config.toml
d_model = 576
norm_eps = 1e-06
rope_fraction = 1.0
warmup_steps = 0
schedule = "wsd"
final_lr_fraction = 0.0
seq_len = 1024
steps = 22143
MLP neurons of a small language model. Each row is named by its layer, matrix (gate and up: input weights; down: output weights) and neuron, and shows model dimensions 496-559. Each number is 50 + 12 x the weight over its row's rms, rounded and kept within 0 to 99. A neuron's up and down rows have the sign that makes its largest values positive.
After each neuron's rows, "fires on" lists the tokens most often at its 100 highest values on Wikipedia text that the model never trained on.

L3.gate128:65 31 45 66 46 49 49 41 40 47 18 48 63 73 38 55 39 69 71 54 55 43 56 40 49 61 53 37 44 34 32 65 32 51 41 51 50 57 51 43 55 59 82 42 65 44 42 45 64 45 52 48 38 46 48 53 41 52 63 31 41 46 71 55
L3.up128:60 38 44 61 47 64 46 52 35 40 35 54 40 57 42 38 67 70 47 68 55 46 31 75 36 57 75 42 48 47 31 26 60 33 68 49 43 44 55 72 60 52 59 48 46 23 67 58 51 41 42 68 49 65 56 43 67 26 36 37 35 42 60 43
L3.down128:46 53 48 44 41 32 55 54 29 81 68 50 64 44 45 32 38 47 61 26 48 38 65 70 56 58 40 54 66 51 53 74 46 44 56 51 47 61 64 48 66 54 50 46 42 68 42 57 44 42 52 49 49 63 60 41 41 45 54 42 52 30 43 40
fires on: " ", " |", " the", "20"

L3.gate1368:47 32 29 48 55 54 67 55 62 47 30 74 41 56 70 69 28 52 72 60 60 38 26 58 46 70 39 52 41 62 36 30 54 54 41 39 34 65 45 51 43 45 46 58 58 17 47 62 70 06 71 65 32 64 57 39 29 59 45 43 46 49 54 39
L3.up1368:57 65 61 73 38 65 41 80 55 30 48 29 38 47 44 59 68 48 38 51 27 49 38 28 54 38 57 55 35 68 60 44 61 48 30 59 42 55 52 70 56 59 44 59 57 51 52 56 40 72 45 32 65 75 40 27 61 29 45 64 41 37 48 60
L3.down1368:47 46 55 56 44 37 47 55 71 47 48 52 50 50 41 39 41 46 55 49 51 44 50 63 81 74 43 53 59 47 41 39 51 57 60 28 59 56 53 57 60 49 38 38 38 76 49 50 65 54 46 66 31 44 46 37 36 68 58 50 50 47 45 63
fires on: " |", ".", " ", "05"

L5.gate78:45 59 34 53 63 36 56 51 59 65 54 73 36 46 63 23 47 41 46 36 45 31 50 60 44 34 59 46 78 51 57 60 45 44 46 40 42 52 43 53 45 48 49 41 44 48 34 63 78 47 54 42 46 66 63 38 54 49 50 56 59 52 48 56
L5.up78:47 35 66 55 55 55 57 46 42 49 52 60 33 36 41 41 57 38 43 34 50 32 54 54 53 51 50 57 62 60 48 48 34 29 32 48 47 55 60 67 62 50 67 59 57 59 46 55 48 46 52 45 59 46 42 52 58 35 53 36 41 52 33 66
L5.down78:43 49 64 47 53 60 65 46 56 53 51 47 27 55 37 41 51 61 32 43 48 46 40 44 57 61 34 53 56 41 40 48 32 49 48 47 39 61 43 54 49 46 73 50 58 61 53 42 31 47 37 25 58 43 30 65 69 25 43 33 52 49 51 60
fires on: " |"

L3.gate227:65 54 36 77 64 55 70 47 35 48 50 58 74 54 61 67 50 75 63 53 73 60 36 47 41 43 53 51 31 21 45 58 36 68 45 63 51 79 46 26 36 46 32 53 37 51 32 59 68 44 65 45 34 58 31 67 49 42 48 54 32 50 58 52
L3.up227:46 48 48 62 45 62 72 49 49 53 30 80 55 34 61 61 40 63 35 49 59 51 45 41 62 42 57 42 63 41 42 55 37 46 38 61 61 51 62 36 41 41 28 32 33 65 34 75 61 40 49 43 58 27 36 55 50 52 51 56 27 49 51 73
L3.down227:50 33 52 68 53 42 45 49 42 46 46 40 48 44 53 29 34 52 35 48 31 65 65 57 52 43 50 54 59 47 36 66 24 58 43 43 51 62 61 42 67 34 50 39 56 30 58 62 37 34 67 32 63 37 64 50 39 69 67 42 53 42 51 48
fires on: ",", " |", " (", "\"", "\n", "\","

L5.gate529:30 53 60 62 53 47 40 64 58 59 41 52 57 27 68 48 59 41 47 46 49 60 59 44 56 50 47 39 64 62 48 47 66 50 45 56 46 49 34 45 31 56 50 44 53 38 40 19 45 47 23 42 51 49 76 40 39 77 53 76 40 48 55 43
L5.up529:65 37 53 51 55 43 37 32 37 45 53 48 28 30 43 86 33 55 40 44 72 54 47 49 52 53 28 43 59 32 75 58 55 36 35 36 46 62 34 46 39 64 48 53 51 39 58 52 43 38 65 52 46 57 47 35 48 51 53 50 41 33 62 52
L5.down529:42 44 53 38 67 41 49 61 42 42 68 41 47 33 59 60 65 46 40 53 63 66 41 49 62 51 60 56 72 58 78 32 39 81 54 40 44 52 53 49 47 52 55 37 61 43 50 48 41 44 52 60 50 57 46 34 49 63 50 64 55 39 67 57
fires on: " state", " State", " City", " County"

L5.gate1254:74 48 56 48 54 55 50 44 63 72 59 52 45 68 44 59 55 48 37 61 28 42 49 47 56 35 34 55 33 45 35 58 49 53 70 46 52 53 39 48 56 49 66 69 63 56 47 52 56 49 41 36 26 43 54 41 62 74 52 47 50 44 44 63
L5.up1254:42 90 65 51 32 38 39 49 53 29 42 39 65 51 56 52 32 61 49 55 54 60 40 71 50 56 57 57 65 49 38 55 61 51 36 63 53 29 33 68 58 73 37 51 43 39 63 42 72 36 37 51 25 36 60 42 52 51 46 51 36 66 62 27
L5.down1254:40 32 51 42 44 44 47 59 53 68 35 63 59 43 45 39 50 71 48 60 57 47 41 67 49 58 70 49 69 49 57 31 39 57 36 45 64 42 45 36 57 57 50 48 52 36 52 44 59 40 47 43 51 44 36 49 36 48 70 52 56 51 43 56
fires on: ","

L3.gate927:56 52 57 28 29 22 41 38 41 46 74 54 63 60 39 47 46 52 47 42 51 43 36 32 64 49 54 55 45 58 17 62 65 44 50 46 49 56 49 47 30 50 49 51 55 57 27 47 65 65 42 71 46 37 25 74 61 30 35 59 37 53 47 65
L3.up927:56 51 45 55 40 46 10 43 50 63 62 35 63 67 32 53 35 43 62 28 49 44 55 48 44 74 57 52 64 38 33 52 68 54 71 45 36 75 22 53 45 52 60 72 59 47 37 45 53 48 51 57 41 24 26 59 37 43 48 25 51 38 39 49
L3.down927:46 62 41 50 63 40 16 63 47 57 33 45 59 30 82 59 34 42 52 32 58 50 50 39 41 58 42 44 59 40 29 37 65 86 48 57 42 34 35 50 51 52 61 30 50 49 46 56 50 59 22 56 43 46 31 44 54 55 63 50 42 65 37 26
fires on: " |", ",", " is"

L5.gate152:53 31 64 62 22 57 68 63 60 61 69 66 57 32 50 60 37 62 33 18 53 58 20 41 61 62 33 63 67 47 75 69 44 54 49 32 27 58 47 37 39 47 55 63 51 64 51 51 49 37 51 52 45 71 29 55 51 39 39 44 26 68 44 50
L5.up152:45 47 44 46 45 46 49 63 61 46 45 65 68 42 46 52 59 58 55 48 51 65 42 47 65 57 52 55 50 58 53 24 37 60 52 59 45 55 36 36 57 52 38 59 54 79 72 78 49 54 43 47 52 52 55 83 50 44 38 44 37 52 38 53
L5.down152:59 56 54 65 34 64 34 55 43 61 68 75 59 58 48 53 49 31 38 48 42 36 60 38 43 59 30 41 60 44 44 52 40 44 52 62 45 72 41 65 68 48 56 53 40 50 51 51 57 46 57 50 57 34 59 42 46 48 42 51 59 51 51 73
fires on: " of", ",", " the", " |", " "

L3.gate886:67 65 41 39 63 45 39 55 51 51 41 56 33 52 41 74 43 68 45 38 46 63 48 52 55 55 48 76 41 35 44 40 69 35 62 66 60 47 45 27 39 44 76 67 56 51 43 51 60 36 22 60 33 51 32 40 67 47 48 53 30 35 55 64
L3.up886:52 51 57 44 23 57 41 41 31 57 52 67 48 60 53 49 43 67 34 42 58 58 65 70 61 62 51 46 72 30 42 42 47 58 47 66 35 56 51 48 77 37 62 50 47 50 43 65 57 44 50 42 43 57 53 50 56 33 58 58 41 30 66 51
L3.down886:43 48 53 64 34 46 36 66 45 36 35 50 43 55 54 57 64 52 36 52 50 56 53 59 61 56 54 46 72 37 53 56 51 60 39 38 41 59 33 43 48 53 47 55 48 57 45 40 42 30 48 47 57 55 49 43 46 35 55 52 53 48 47 38
fires on: ",", " and", " |", " to", " |\n"

L5.gate1340:28 56 46 49 41 48 47 45 60 25 70 69 47 60 56 48 41 49 40 41 27 59 38 41 52 31 53 56 81 39 59 62 47 59 51 44 44 48 50 43 50 68 63 49 51 39 43 57 36 43 32 31 35 69 24 40 53 45 34 50 32 60 42 48
L5.up1340:64 62 57 48 67 48 59 45 43 51 68 49 66 48 47 48 69 60 33 40 47 55 40 69 54 42 34 58 67 45 37 55 34 43 51 55 59 41 41 49 65 50 40 57 65 56 42 66 45 42 45 43 59 57 55 46 36 73 37 39 47 47 34 37
L5.down1340:59 48 79 70 32 43 60 56 49 35 89 31 44 48 57 49 52 63 38 72 50 45 48 56 68 33 44 55 47 39 56 68 66 48 28 64 47 64 51 30 63 41 44 32 57 27 48 47 33 58 56 30 51 54 51 42 54 47 43 38 47 50 41 51
fires on: " |"

L5.gate445:48 38 46 72 25 44 65 36 67 59 58 47 69 66 51 59 47 54 35 64 53 51 45 44 79 60 34 66 63 66 21 44 32 67 39 52 56 32 45 43 57 64 43 69 42 77 43 59 52 55 51 51 47 69 80 43 49 42 52 70 40 50 55 68
L5.up445:32 63 45 44 43 44 35 46 41 38 33 47 74 37 72 31 57 63 48 49 47 44 51 59 56 34 46 41 38 42 52 40 54 58 62 37 50 34 43 26 43 54 54 52 50 26 52 62 60 30 60 46 31 58 58 54 38 39 45 40 43 41 60 52
L5.down445:37 63 65 47 55 30 38 43 56 47 47 56 53 39 37 35 55 78 50 65 65 53 49 48 50 58 62 55 51 41 26 47 53 52 54 61 55 54 57 53 30 66 54 30 42 39 62 35 43 32 57 60 57 58 61 63 47 37 34 41 65 40 42 24
fires on: ",", " and", "-"

L3.gate635:51 54 27 55 53 44 46 61 50 39 53 60 42 35 35 73 70 44 47 40 37 22 39 56 49 44 45 56 78 62 54 65 67 61 54 45 67 43 58 49 42 58 40 58 35 48 47 59 56 52 57 54 48 46 67 39 40 36 40 39 56 29 54 42
L3.up635:58 55 83 55 47 49 38 61 50 78 69 22 72 59 41 64 58 58 57 26 45 34 23 48 71 34 45 51 41 59 50 58 51 65 49 55 50 54 60 61 52 50 49 59 42 35 46 55 48 38 66 56 46 50 43 45 52 48 64 48 26 48 63 60
L3.down635:60 54 39 52 49 65 49 55 52 43 51 58 45 73 50 51 28 47 53 57 41 53 64 34 50 55 45 39 46 58 58 55 52 46 62 64 29 40 48 37 91 39 32 50 38 56 31 71 67 41 53 59 51 63 49 55 38 65 70 47 33 54 38 72
fires on: " ", " |", ".", "|", " and"

L3.gate1300:66 34 46 49 54 47 56 51 58 46 52 43 51 59 44 59 38 62 39 54 60 64 61 45 45 50 56 46 59 61 61 24 42 35 59 50 53 64 63 50 54 37 56 39 68 46 61 69 45 57 53 49 47 50 61 40 58 39 59 34 64 63 46 72
L3.up1300:40 48 51 47 31 53 35 53 51 32 56 52 49 56 46 77 20 50 46 39 20 66 45 46 79 49 42 45 47 53 42 62 36 51 58 20 41 54 45 45 57 63 41 60 25 49 53 32 64 54 73 63 73 54 33 55 37 44 69 56 68 64 54 46
L3.down1300:54 48 48 55 57 52 55 32 60 56 63 54 50 71 44 62 57 36 39 53 48 41 58 64 34 48 38 31 55 70 27 66 56 47 43 50 26 54 51 46 44 69 51 41 61 51 66 38 48 46 55 64 54 58 63 37 45 54 58 51 47 47 43 57
fires on: "ator", "er", "ater", "fer", "iz", "ight"

L3.gate194:45 57 28 46 47 73 33 66 61 53 54 51 55 47 51 47 55 69 47 43 49 52 36 65 50 52 50 59 58 51 12 50 46 52 40 66 33 46 73 61 36 50 44 54 48 63 29 60 65 35 59 50 24 66 30 32 55 59 35 50 45 53 41 47
L3.up194:29 50 51 71 38 63 42 40 50 41 63 64 34 39 53 47 41 41 47 26 54 63 41 69 50 51 47 45 66 49 59 55 58 50 52 34 36 67 34 43 43 49 29 35 62 56 52 62 41 30 51 41 28 58 52 55 59 40 58 73 48 54 37 47
L3.down194:47 40 49 62 29 45 51 61 34 61 58 61 54 43 33 62 46 70 41 49 61 67 36 32 56 82 57 58 44 54 58 62 22 40 34 36 44 73 22 49 43 39 68 51 43 48 59 49 53 69 50 36 41 57 36 07 43 46 37 51 49 68 48 48
fires on: ",", " and", " of"

L3.gate18:18 30 48 67 51 43 43 63 48 37 39 34 62 57 63 56 66 51 35 53 59 47 37 64 57 52 55 45 34 60 46 35 35 45 57 77 48 55 72 40 49 52 40 59 41 66 43 47 44 44 43 48 34 58 48 56 58 56 38 56 55 42 35 60
L3.up18:51 40 60 59 45 57 61 52 48 67 53 40 56 60 73 36 45 76 60 43 46 24 44 51 16 40 59 50 53 55 48 56 37 59 43 43 51 63 55 52 72 39 73 65 53 43 53 57 47 48 78 38 56 59 34 39 48 34 35 57 38 34 51 60
L3.down18:60 52 60 43 62 55 37 46 53 46 59 37 51 57 50 45 39 74 47 48 55 56 42 34 32 63 53 64 52 54 52 44 39 51 68 53 49 29 54 54 46 60 48 35 60 43 53 36 55 34 43 42 28 48 37 74 47 53 47 66 54 46 44 50
fires on: " and", ",", " of", " around"